Weights of a small transformer language model.
Size: 20 layers, MLP 768 tanh GELU, vocabulary 2506.
Architecture: LayerNorm before each block, learned positions, no biases in attention or MLP, tied embeddings.
Training: a variant of Muon for these matrices, 330M tokens, 10074 steps.
MLP neurons of a small language model. Each row is named by its layer, matrix (up: input weights) and neuron, and shows model dimensions 16-143. Each number is 128 + 24 x the weight over its row's rms, rounded and kept within 0 to 255. Numbers have three digits each.
After each neuron's rows, "fires in" lists the words (lower case) most often at its 100 highest values on Wikipedia text that the model never trained on.

L2.up44:118150127129092125118158149079136179158109082179172080147125087105120109117103148145099149135137125139092157102114120108111149120152108151145139125082150128152132116128118095127100133131154145122126125126132099111076132135124146141175122152144102131137087074112106136180131185148148144151135110116090092101133135103155107105147140121146102129077145127141147133153122091050124181128153
fires in: "south", "north", "youth", "northcote"

L4.up426:133119201135115109133099105117139121116123190144064133094128136126160148169132142111093085118135127130115097095126157095086112119147117165143090113164121129113124143079152134152133148126149127122120136112123092122146069105136140119145176144128123142124124101169118116178141087093110120107186129161174164100166155121125122128150120115129108155078176180086172173110098132175113119148114
fires in: "an"

L6.up267:146038116160102104124145122092121117117126108116110116128130127098135113100132129144136192117114154119124114143162102193145109126134156144118120114129081131120090152166108108141100155125094141144096123145138157126144153134135098156106123153131122100107121155117098108141077135133132136148143100153130139107155098127081123122148100178133138110149125173168149181148133105163108175087128
fires in: "them", "him", "people", "himself", "themselves", "his"

L14.up747:123124126123145150106134104176158177125117186109121112162114125146118143111138146095080135114121168142109131096157135092119141126107117146152121129155109119135114166122129130147123138061157125116134132156099103110122126167126148111109153089090109113149101150099098118147127183123148131116139117125157117096147114117126085114133114153145121131134128114155117128127126121121129075117115
fires in: "has", "is", "had", "was", "are", "continued"

L4.up204:154113132120088087091105120129117119144138124166114125139151112162119111125141079066111118121116164101184075118136104130109117129121139104144154090128143135145101157112142144124141173125131047083076107143122139107130147115147136118090156089153097074125077113135150069142134158086125146163136155109151108138107140143116172115109107154118083115128146083154156138122117101121134157131149
fires in: "was", "is", "been", "be", "are"

L3.up648:151137116146101126099107110148143092171165139136081164132157128135165140105179098141104128091117137129157110135120144106153111097144141149120138120098140112126107109142100159146104120127131109103109151150105097129116128133150122119160123089162097141121084100131166117168139129108144130110122121123166145143104143105119151127157098126103144142082106129140131160122101118139134160131128
fires in: "was", "is", "being"

L2.up114:129141118139130097104114094148099109162161128151136123136162102114122122117130110145126125125130149131163131155119113154162147081107115148119129118134170152182057197129128162153089097104134127101092151152138111134121134102108177137108174159117116104106078094090198100132151176136109157122145128134077142105122127120103191113109136136152145135084107150129127113122124125093139095135144
fires in: "games", "is", "season", "are", "was"

L5.up549:144121115092155127123101109200113143175143089113149128134091110074121142133092148137140144144107112136132131092085150157166103162142114141128149134110139117161092137098167136133137125122124100113140105139146122171140141136111098088152117156149120144137140155134138147159161093107150146130140135073103133127103111149154138135129127133156144107126167153140085105153104104150147148176174
fires in: "of", "medicine", "in", "at", "age", "chicago"

L3.up251:138125105097144111145111126140083131125115129095186101130138143127117124128141110150154121094114136160123158104137099131161174144161156110103135120137124143082151116142115127122117146105148085121133142170134115084086109133153156146089160154139119157099154138149174157123136116138130129062146154123089141102091077122131149079122141137100141138161154132118127172142141125105098152122151
fires in: "this", "her", "no", "his"

L4.up119:170132129105091131124123186146162101159120179157102139152155146125136103166112156145102138095125164115137113103172171133112125157105105165150108112102159125112052107134148133130055131160108122088120135132135156119156159127113092118136158138106122112133128169148121103151119131120103113093125174130120127133105110107113123101115062115152125151159119098148155152131111133107085144129140
fires in: "one", "stone", "none", "alone", "gladstone", "lone"

L14.up378:187136120150124135141132142090095142155117146122115119126137123133130140135124125173097103126119116113171114105139136138109169157100133133139127127114116133127092123152129119122130124096177099135178089122103120108072123141151103135113119146139123077066108162109162121139151195108147128136110180111104148134116098109100137115112130132105123070124126104166101142159126131116137102141154
fires in: "his", "her", "our", "old", "second"

L11.up346:141139132133156109137138093156116119110084116119103141083146109127084145159173110140092104134148127128152130106145091136127150120112147150143121117152104114084146159166107095148068171161093074108105060139157109073098132097117153134095121091078103141127147105116130124142158158115113112113127147084126115098124120128117170087145164138106113149136141164176085137130153117119099103087133
fires in: "of", "in", "as", "than", "are"

L16.up433:145119153114130132129121133143139131102139139158131122068142144131106133106069095114122112090128120125125131141147104120111138141092156145175139131144110128145130149165084127110142112148172176147177070110132158107143121097162145129133087119114089144069103142110116080116113117130124122136120106148116129103098146165116099109092107119136140109131151107158109114076093122146160138156135
fires in: "to", "can", "would"

L3.up354:147147102141172097142144106102122159130109111124084133163085112126121111145158141121113073126085140115178136072151135152146114145108143105143088139140094159143096153153115123171141134118147097198122108106144142155098108114146140186128093103133091120126126151126099097128126137070179128109137124134125141122129089087139118137119134179114168133120175098146126119126118121171164111134130
fires in: "are", "both", "continued", "various", "were"

L5.up75:154102118113140143151098085123160135138125128146116093127130107157108119136109123127088101122123198142144117124111084104119104097119173092173115134136066166139101120153132117179116084072133115164120164114086091110134122112085098123170116133129165103120139131138143132174152092124141158142133180139110167141122099134136140110135128139107123111099161091136153140176130087164168120147142
fires in: "over", "early", "silver", "january"

L4.up564:151131132109104144126125137108127129098134112101074098136138123131112102144098150151152104090113114190119105111155089096095150121119124157151128093136122164166099145117137104153137053134117077215077108099123108136105102138130146147106139136126144093092108132102158093109110144096132134142102139099135161124135098113106163114136140109122148131161142116126119140143146108117143127143125
fires in: "all", "killah", "allen", "baillarger"

L9.up475:150176148107105157131146104130154136122131143135107129100087151113058097119177146116150117134104131122133075148081111143073088181116165134085166087165144106125107136149133164125151118083113162137152091147113174136066119136093116123147112109143133100136130113112161127140150164129106122148105156101160165121145141092141143120156165143102169105119132098136107122086131087148120155079130
fires in: "a"

L2.up394:158182137128100148122134132132129092078157082104116092130127109136121122097095181095143139153106087126100099121100114153148152158114151133128125121180126149153132149132102117094114128110140112150128128167145092146162103136171128153163122104139132163116128117126079136124140134142159124144123142103102151115108117098076172111166126104118127081140108096128144111144126103166130092106145
fires in: "all", "azerbaijani", "date", "azerbaijan", "code", "medal"

L4.up669:146137152124164162157113174128154075120126119169161125126152156172163109106155119099121119181149129134101115123155114135130084159150099134141095129131147141143098130175139119142137199162138111188114126104156145111135177141112103117134142153108112091092126141143119091098134110148135113169131140089096141102093145150138129103129129130157144167134117086160144123112153141145105164116137
fires in: "before", "while", "during", "when", "after", "since"

L2.up326:143171124155171057105095137140098142115145116133135083138160145155101095152136116166110073093109122098134107086107100123129141104121124132113147146148107156142106137134123104130096123158150140130139173176135151151095134121144142132094152123114106137106136171187115122149130104143124095155144124127112100172148124123110177099097125122173099138149100139178073127143093122100119115102130
fires in: "can", "may", "could", "to"

L4.up196:132110140133162129116141108155100145129137146153092085125157133141151135125132112178153100164160123122124115111143123083182151129095133096080126121121121123098113119093150130118110141115103121095130151139111096165147150079176136118101124136106087102092118139187125159145122134158160121121150101105109101116135139110138136104146116119107115122132113168129094126122062122173121112119154
fires in: "to", "bermuda", "replaced"

L3.up118:112138120093121085094135146136121109109124148122102102150127156097125094117108196121131078104124190180138108122109186144118115118161134168142162078136126130141072139123136147143159110106115128117139102128120155132092124116149141112163128142119128125147124155115119099163113087177060159108134131140134146143133145148118137109114141092137171123116115144142173136139092112126114155125117
fires in: "one", "an"

L4.up245:145129137112098127141129094097147093124142148133126137153107111132137144129112104091109128156151145126104118147137135096129102152123125126118129088129175098128086092122151141170168146181144063196155131079116184113111149128094119109112134112156147096078089140169104086099102183130109156152120111129062150119173124133164104120168144128083151141132110105152131132124160116127122131136126
fires in: "during", "after", "event", "final"

L3.up436:092118153103123081112133126134136155131104121142111106148098130099120134149130164150135133167168126124110132105123129112107144128157132128139069129123132147138124141105141142145090120111144164110105093098144088155108133107123166129128114142150124146117106080167176113173097132164097112097157124123168109096126115111134118151164054104128131154091143114151138150158099130116095171124116
fires in: "an", "north", "anniversary", "northcote"

L2.up365:104107118147129122136125136125117106193122143126095157130140110134130096138114109136081101114120143124130090110121119105138156140125116128105162126158186119114122165138118146081119180102177109122109123165134120129085130144146069109130175099164092104118072118146145085142105161110169132135110111110151082112111129087153145098175139172150099103146159097150133126170076092210116131118148
fires in: "is", "was", "being", "were", "are", "be"

L9.up19:110112117170149131142086135115079129095115144151140141142139145165115085151122136124111081105144092162089137123165103124117139113133196164133143146172116113115132109131139163117160110147144155136116131141175140123117154104158140171088100093116111124131119150118091123126131138129111146121090126099131172118133132126114137070129109082143111151112123110135104101073121108154119138169127
fires in: "can", "could", "we", "cannot", "might", "never"

L9.up713:137126125154111132115156129171137112142107127146122123126110128088128136133175108123128090107143148114115082126120087145177106156098116106104137081142109119152100092131106141110145129171119170121146107136164134114139180135132139062140091097106141121116100149131121143124139125174128156136169174104110120060162118090158156100154154168106158149152163111122126105111114094151128103141115
fires in: "of", "the", "medicine", "a", "cultural"

L2.up106:116133128126119098090121133130093132130121092148128159165158095109042115159146121110155133133141172096168115091128128135137125101115093092143162113116109108118131135116154144114143074163126078105128105155137104155068121116099115137178109111113152136131104150105142107168174182107120095111097105114113127111095119118111173096130102139135135140131138087144148123149110109131082123122130
fires in: "are", "was", "have", "been", "foreign"

L8.up312:174100121121159121130117080154128080113128131104154146155113062142094125104113162147108107142108091098149133107114137178123113122135153136140136130091138128092120148137162132131143120132144148048111151117120089109131163158161136105139140130122116168130109128131156077159113105083139109130149135082117113112128121193126130124139130145103123141123171142104045168127120158131127134107107
fires in: "of", "in"

L2.up214:095129133114106125103139167152171133077147148133119128103135187142164096145099121153137107142159115142139111108189115151097108156123109145134157147114146116140118076116103166111149128139175137150148114102130150145130151143182123155088124144099152126111125154119176073136116083152127105155143138101102160130135121145093117091130117170150134139153135132117096091138152138125109142158146
fires in: "would", "each", "if", "one", "much", "liquidity"

L3.up576:167142133127126120125094125109132101136174149158103139104128117133154083146195149192126124112158151125144092145141150108144124129114132131146139118106170117149065158097105122132133113142098116130162134129124141150095144120120118152170101143121146151106103138114163142125122158080128158126165141115111125145131117153121093076141130117094121113132149074142136158098083135138119191155123
fires in: "a", "average", "authority", "aon"

L9.up115:149172162152156114131140100135160148094148113118191132133122110117146126100113125111128136144106176147148128120151151149127137134137157098119098076106145099100183096140104088125108149103167096092125112100113105136143154114103110120188102114082106131144106102151116097103134141101159095145139152110073142094122082164146121149165177164128130134106162123119117146143114129162127143077119
fires in: "against", "around", "of", "at", "with"

L5.up626:143092117145200120156127096104146128121156097111129132133135108145150108153114153130134128143123150106117120119168128134126119110168135143117095174110136171133138077094154105118138154110080163094136104139140124129115107155146127153114128136127080106115139155132150131156145134130131125114126116131112125135121131150141168073092119143117098115151130189150074131102109139154121101105145
fires in: "to", "on", "acquired", "of", "with", "and"

L10.up697:152128117121119131140135164141137164152110121125140130072114174135096062087161114125095118107124175134095097109116127139101131129141163123139148103110097132130112111115153155143123149123144176154110121181137137112131122116098135120099135103146180068118115113109110094166108153127109114148104142131163152127102123118084165121138127147169120178097111115121153145131145097093114158136121
fires in: "it", "him", "his", "soon", "initially", "instead"

L14.up14:116148119120162144095098162176187155136168103134097105147146136137083152112152151159134065099146153110130105115085107135166189138149148129112187124136118099106115158162163189137102121104152132133183128142108157151115129104114128116148101143111167116140146125134166132148119140123113170146097148087122141086111102100118114133122106128160167137110132144119138115104095137097130155136130
fires in: "a", "avenue", "after"

L3.up395:138112156167143104172122102116118111140107151127098107115147157131118119130133145091110125126131120154155159111119138124083155092137137152145139131137119130130166177094176135167108124161164131173120103121153126096075153109105150134122154162110130153149104130137138122139141100129137101113178097095163167131133133104150129118137166160128145124143115143130138123094097090105102164112070
fires in: "with", "an", "by", "from", "anniversary"

L9.up208:155126149115119120146138100086076095108130123111134103127105104128169100124135131088101116171177104141118134112097140169168153136143104147143138125138107138185125136148122109097157101110090084139104139110123101139123142101107105152095097116125128103122125160060109160123161113115132101167101140123121158164162098110118137111152105116100136124135105143145162133171157136149101160133158
fires in: "all", "allen", "islam"

L2.up622:138116181125101167107151148094100105070092140140080141182103126137164159157139128134125138105117113152132134119167083107077089101124146182140123144104130162118150191106121144118127111176141110146149147101103127117089181103114113143097119159146139189176084159111119142125118085113121136138065135078169116104162122111125131127168135124162125150129113148143084114144139148144117164147088
fires in: "with", "without"